config = dict(
    head_dim=64,
    norm='rmsnorm',
    rope_base=11400.0,
    attn_scale=0.125,
    parallel_block=False,
    init_std_qkv=0.0273,
    beta1=0.95,
    lr_head=0.00636,
    steps=3932,
    dataset='wikipedia_en',
)
MLP neurons of a small language model. Each row is named by its layer, matrix (down: output weights) and neuron, and shows model dimensions 0-127. Each number is 128 + 32 x the weight over its row's rms, rounded and kept within 0 to 255. Numbers have three digits each. A neuron's up and down rows have the sign that makes its largest values positive.
A block is one neuron, or neurons of one layer that tend to fire together. After each block is what it responds to, as a language model described it from the Wikipedia text at the highest values.

L7.down876:101114139111141113124156102168173142089137072151155045146180129149189108066079108179109165099065086160139097099037130131158113117082079147081111049087119102083113126128127146198177162139160167129115107175132109126112109119164094117090138157120048151158127108148146134163103116101152154132156137095115110115123073010139131138141129086140118109091121144041169137108110120154137059182140
L7.down889:127133159156118144130140122096106106165109149196050093137135124115164124098139132134143115103130147136115047149139153139176176135074100078087154112133101079152180173166115121130160137109129141143113070109104086134153140149111124123131120116092119238142148167115105104150138172117126093131182106142188163102141086138118211145097152107113129166108154101087151096161153165144082140139171
Description: Clause-linking conjunctions. Conjunctions like and, but, then that start a new clause sharing the earlier subject, usually after a comma in narrative or biography, plus sentence-opening He/she.

L5.down71:122116174094144136199101126099070066106150143076116053168166143162069155146103139174096121146121152117094119186128063168154121148103115106099128143197090099121153204117102140224099132110078132123136087141143082123146116066134150142138075117103068183111110074116167132147153175110120133149110132193093103119129095089177158106121134103171115116148151065109151101149128109137146097111124
L5.down577:115139180135096097138151180124131163124214147082092146131122141142101111144152142123132170133114154150090092203120100119133146087126141115137142136076136132174135146196154080125070110135125133147149136167130183087170145136213089177108128159155134157085164079118118169124117113121090073112127082156112118119204122140202128119144122091109142134081091170131168128073120149171122102162159
L5.down959:122120123085098100145148174128122125083118128160136173113175037121155089115087132186146078115149149120166139130175153103180166090136123107111154071108115155154130146124088071141135130145121126130108139191107078156129145141113148124158144114164052144125109181194129137198147118136133153133144130123140115129088144160140076129129116140135087119188226155075184143154099150115174104119101
L5.down975:132115072101108098148107091134123092160146166143128078135167137158073144143165065183185144169128129142173189131131136092120173168139081090159195131101140154106120101115203123078142139176139087084099140181150155059141162137097138080157080163085067128105131121187155096132134094158105128157127114131059159129116112080129086082110124103202152065156167181097156145135165117180107185180159
Description: Coordinating conjunctions after long clauses. Coordinating conjunctions such as and, but, or, nor, linking a second verb phrase, clause or list item after a long first part, e.g. "betrayed Eś and went", "unexpected lead, but".

L7.down182:176137117131155140121111150087134098197132099130171161152147067143086163126088152128088171111147089084104129070112136144140176193146101138144160131134139101152128080090150136138153106093154048152148186143160121114057138168148060179124120076093158136091114121084184147048123118111112176104138113122128111156177159100155128169084164100102152140141035155098109127134128092108178103103162
L7.down239:147166120182077130146121126100113146109133160033080076113135167117080126094144088176094191166112139055125131117141085137184081156090092121117126116144139122129147122137149173168158101136099154182162102136173125084095085066129058105129153157104130123201130088158083171196117131084165114134139152101107111068182089144178112113132159153136109166156134132198152121133131117144118152166155
Description: Year completing temporal phrase. Year numbers and year ranges ending a date phrase, often after in or on a day-month, such as in 1978, 5 March 1938, (2010), 1992–93.

L7.down87:146206102148126121134129110184147137101116084144162117192128132060154107061114157154145161111062139106102143156119072122104119101098102146190156175203099133145152099076125173170172114098142076124182130089146125183157165120136062184140159135147103133124210159172153163176156071139093183137187072080112125128149155107170126137170142126169122095124139131104134155153116138125137137165116
L7.down629:150056150149132097150142148116087099121103143127141085105138076139146077100119127204150111166082141106169141098132124159145143105135096101183154144161140159154123188107181107139139088152138094105099122131163157120192093102187100084129134123095101133108081119148139174195112172135154118131099143122127157109141155093113153083158083116155098077099144129133123109075169191127131101132102
Description: Event/process nouns. Nouns naming an action, process or event, often -ation/-ion words after "the", such as assassination, restoration, construction, landing, excavation.

L6.down85:046206141141166095123137082129188137141152116050140153123156082106092147109129139156159153168066123161160118127106127145148124161086087093148136154089137125161112066126083160175107110083155144114111097168128124143117140085128066116122107177125095091134184127058134153105111081070206153174118103124107107116138149170159099181112107134162126171094143098124187097124073095141108111195181
L6.down189:133125129150102156126117106103100075149145138136138096123129181124129162126164114106157106145105096212063065115112109118151124110125152163113107125167156105098141178176141108121079176134104112114122167157156136091139190174103139107165158086094133121110176121126126114115100119175116162098139121154102118117112155128111108118125113136178099123096146179109110077143119087144097131130156
L6.down198:148161120073123128085165133141153089184141127094086142112100127116155182068148093126100163162107150182144113112144172134184079076069132118127129129177086179153088105128157117166126150103107134118096116100074162144162118166127146103143135092148132189156132181141116122105142150123101115126064152140113115184054094111127144137229139151152116144159133137103057161114118141111106085079132
L6.down439:157129159164137146167102146103125125135095099084098179107132149169147151122152124132103076167163200085180165167129146163110112097135149197113100152127136177139188116197124115217099110101086094152118153156122183111151157159093114098094142083157102149137175140149155171052093128121249170163091181174158158176153128219135161130071131097161151115103127094139152135154119118106176172126088
L6.down495:104098121119077078137127149156124083151193120143145104086080136188091069061116138036132179095057200196077052140133146145156146068146124162141142171166156075118167075148106130096090136175114101083122108067115159158176075139150108098131152079082145073124130121067079141111146135117101098140095151133142120162113124169088132077092119119143118102133174123138140118143190161075156119122109
L6.down557:092127135095160117139079129197132139104117124131100117140080150175109096130133134161132117128180174107082172165082137161180163107137162121131088056205041134126134147102128119099191198172116159125146107091170188141138152164124120137046139131097161169144061110214138163118206102093094160184142096188092180122123139101156100114076135206138086103128132143130149093118125155082183072102164
L6.down793:156135148089125076136104118120103139117128112070114116185108138116120139062151142095136127136114100096062123125125135062118137095141064103121131165159106140102077071080147097177068129152173151101166097151109097117064158112175111061122125152161187117129069094122111125113142164161101085166125115140087153128097088145027140157061100140109142106089096117182196180099094143168161123134138
L6.down856:126104153130147117124101127055104104132055137120160102133079126107145149174173164121104104117092097191112140107162154124099060109155078118109131115181143137103106192134146145129135094121144070123145143199096158106152137174123159191129156130131115174135128085099109120140072109095145125149172099154086103149101129139119162097151107104071120113167090141144158128092117120167147096163119
Description: Phrase-initial words after comma. First word of a new phrase or clause after a comma, list or subject: adjectives like high/low ("high yield"), clause-joining "and", critic verbs ("described", "regarded").

L5.down245:083145039123129132136129159111104142143112067113099130152159152134105111144141052123119208147129106194135125112114149138140168160161083100085187179165162127161143108139159180102134134151136128123172105126143113113128144094139159157115097147093158144118116128132134167121150197126040179082157142121164188119131158137064129145143097131104194116179119052100145122143131124168158162104160
L5.down404:147078188138157159101173155132142180083089116146203155195146100132137087177136126150118071145152169165105139149161146180103099207144081107150214126114129133170171053159080150123183189180127087116135149131103058115175182078113114141122083076107123128138067110122089121195113115143165140180158049100086118128138141121110113099163114112118182196103112091119132090147168121134124090148073
L5.down522:100146125122119160120195148094128112065118135108166127111113071111106127129168123130120117088122172119155099136088130152158101131115138112090085072150039159126077173088103116106095100156113162083100121080136114053156114146121143108124139073143105082108089114137137123115169169092133114222172158106151114128150127160140129170141077101139123155159093097150137125090137093083150105108103
L5.down705:145087159159163147069170113120129098178142138144117108113052148113106106113164121070122082174133157138134118130131088084149089118143148153140083111104071101152155142157147054196137093180064111118117180117099066094203138104121130186125156081155124097109148089159141098190121146192136148128104138130171127119120133138167125142099086127145123089127153084108071098116142139154152096093170
Description: Process and activity nouns. Abstract nouns for processes or activities, such as production, development, creation, construction, and training, often opening a sentence or section heading.

L6.down68:138125134107104170119067158137101076109091119130167146146081154134113157150166179113108102135108180088112107101123041110189133078147149177143166150137064059143092124104100136125137139097117156081154110177133145102215148117091135082102132130120099188133118121192180126095159149175068121124158166109142144123130092183095136123142129132152049058088162130124113153141172149067146126111104
L6.down228:111188120102142121136170134123095123148050140094147123117159120192133149115160152137079127119107152127086143126147128130198155111111237072166125107116117148121115113106155133134155150110145192102170085193104139173118119188150102144145161161157130115080086117075140119113129132114170136088128108199143085111141158141142188158090093111126109157142155126158113150131097122163141128153110
L6.down270:076123103074063101114132121100139154092132146068140113098160061107131086180056141056149093138068161144069111162133113118121081115138115159119101110133189184134099128132128103164092147120112121090099149041065130151140107116112141153144190075125085120101143140134149115192134127129157122079137118156164127163113139121133130137196094185123139128095141166156167062087089117111123109107115
L6.down474:145178107081105138130164148140131065119115084092135108105149155113171106121136122085129128105127129103135128155137175148112174114111133131167120117104118191147092101182074154127084167189159151036196107077082174164188070180205141098109082109116120146116149137189135103126132129093175116167160164117166101096183150169113120133086116185161123117142126127138163129090166176096146147090137
L6.down515:141057143111077151136106171101092160097139140109145062092128127089151117060090153132170124137116096161112145134088076139111116120113098150162163086159144070131092111141105081069181122136121131101058083121132159133086128137177164094127119126142166109103075143076082055114159145117076108151144117116122119116117130118144095129091164137189099113106074087142070177087147145091149095093074
L6.down586:104128155123113094142130071145129147124114146133137172135113140106071149149120116079140149187138111125139095152083112129109122073134123057069088092100149137150095054136089171144126148124171075179117163115082091189107086163094063158106126126074108086077143115101089086214088158128206155187124130134133152160199070102127172139138129135144117129079114155133181134138078091106118189179085
L6.down727:093168134133092125182128178093152142125107079062150144160144166087127208132148113125131146128136146139113109170180107154121097045110103160165132113118138140068129140099141162171190165052132063189110179075127114138106101124147136097099119131054142101165197105109159149138084109116087140097138105149112138118086107081193093173142103074134096138182159127162163125096117132092093131141120
L6.down992:140117155140130094166177173130066119148133143139196076159154115078132097046141089121109103087142124112093124082148201128115118124186144099098126134153087152093136080114101140129075170105123140142186140129108161115071105098137099129125127157158181118134124106148132092156217147127187054131140127171159162142127101117125128146122091118130170131134130140112126173084158080070089165147111
Description: Abstract mass nouns. Abstract or mass nouns, often nominalizations, opening a noun phrase that continues with of or a modifier, such as production costs, approval, concentration of, treatment.

L6.down278:100134083113128101098186129125125151077125113138067175101117084143135136161103128082170147142133100118085152109152113092106135149146118189180154099100154110086046176107150123136070137114223102121165146160072186161120126136183140154163106117143124097135111122143162151126096130153038103147112152150085087198153128119170107129108110117141145169175116083156138174113119132115148106110129
L6.down341:157127096067121137087134166153125078099143071134094131172148108088122095142155127102068140072175159159131120086126124116173185131103116153110076066137111112102154180087131166137157145105149169152095127108098144195059079146121160134137112118111115082144144142101105122143098119098086172127123141165157106105055042084127129119079104115128173128125107159112128183103123127146125162157089
L6.down458:094139125111200169150142071103092140167132094111098080155152130102098128105121161109075122111080159075106131159153099105115137157152111101162155176071126129101162138138133129151105117169155111179103148133150139187091137087150103123101066139102042080086140161142141102093068153158149125130145099054151130118146099110158117054146147147118121069182132151081109044139181120045118117061119
L6.down576:080091099123142063155164118102067121109053155086131129168182150137151170194087140121198131105084113096109149065152141096053120148147101158115104149168156138098169158133123191188098163176131083095157107113154156168131115083154108159076156173152086108129112145113198106124153144095130126112177198169138076165200138129074125123097106169132185153125123085090123076129134139126151173180126
L6.down607:143142105074184124101161129147119085107155110156169142113097081111082114156141130045066173133171199132051091090190173150150114141113119129061174129115148108178186073151069207192203170159083110124209101118129135146131156144109125074146062125127093176071109136131142142113151144129166116115092112127132125087139061119132119116083123147162131093120151099085132116100137089119131144106133
L6.down653:122120083175134165150069107133147151135122145146153140123122135160126129095149094129148150148119131131070139144085155123166125121094071100159067160193108109130049144126119097127080125104186153172201130157121119115092120133153106144182161096153137161121096174101181171110101090101085187196144103149116098126163129051173147151128099170159174193066157066104123136135113117100093172085144
L6.down656:146120098127121117207135159091111155111138126136151112072140060099099090082125097100169141152136152132122126140093158153155090130090089078110178145105154082078108156124102148079103134168124108154157100110114089080118077074123044117144122129168132144170185098144135145160151109058142167149166098082139092126170178084145093111182156137125109187135071089130159125101105087119163105134080
L6.down894:147022135111191155138105096141073134147121192098114162115056145154084153104149102113161119123103117103109106190144153122094115107167076120114169130131110107143142098154183073074119136141088102198165109085116085136109153164137130156123155086162102096100100100058144134199117137162117193096154118107137101151117099043080166103161134086086067196080089155103134102163098154143125101063096
Description: Closing dates and clause ends. Fires on year tokens and closing parentheses ending citations or list entries, e.g. "(1936)", "(1872)", "in 1920", plus reporting verbs like said, notes.

L5.down333:163084128070137187117126167111148170138090120127151142174145103111223135163115146165180082143166150062086139071151212131160064115096117164114120102155110101166118113132188158146164124146141157188114135096143147123174158122101090079169072140082103132096155126059144109180143116119107115204141139102111101103152073126118102125086113094161091102117130107140094119135149130114126128133092
L5.down424:166200112132087125141095149147129104246177145117135118174099116090111072138088105128116093152148138093159145111151124137096189170106117151081097110115229093125105059134144144156149177132119111101147094143157117093140201117134188067162093114130117164066137073142126079154161150135110113160147234146116083121068168157155120153173058115151135145147085115136124084110116093192144125104129
L5.down618:177124139097090148163121113087084171135102106105176139109150104102135157074110149073148135140131151071100136158138092138133104156146134147154122168082173137073205109170140137168131089161122125119202168053140126148143097138121119088136093098130103144082097137082096085135179154075162087122125110088113171076096133143123134157117157098125096148103134143144116116120122141129111106120138
L5.down886:181083105123154130153195121111142154113141090168139159175146134104106164209110137217149098061129128079135123048176156136101205161154142162128166143061082137140157105102096117118120108131131065156094182152167118096095115088159176086154112110151105131103114179153144113110128083103143205113209140103159064100116126064141076140118102133148168129161101090097080127108146090121160096102151
Description: Years ending list entries. Year tokens, often in parentheses, that close an item in filmographies, discographies, award lists and tables, such as Big (1988) or "in 1910". Also fires on table-cell pipes and dashes that separate fields.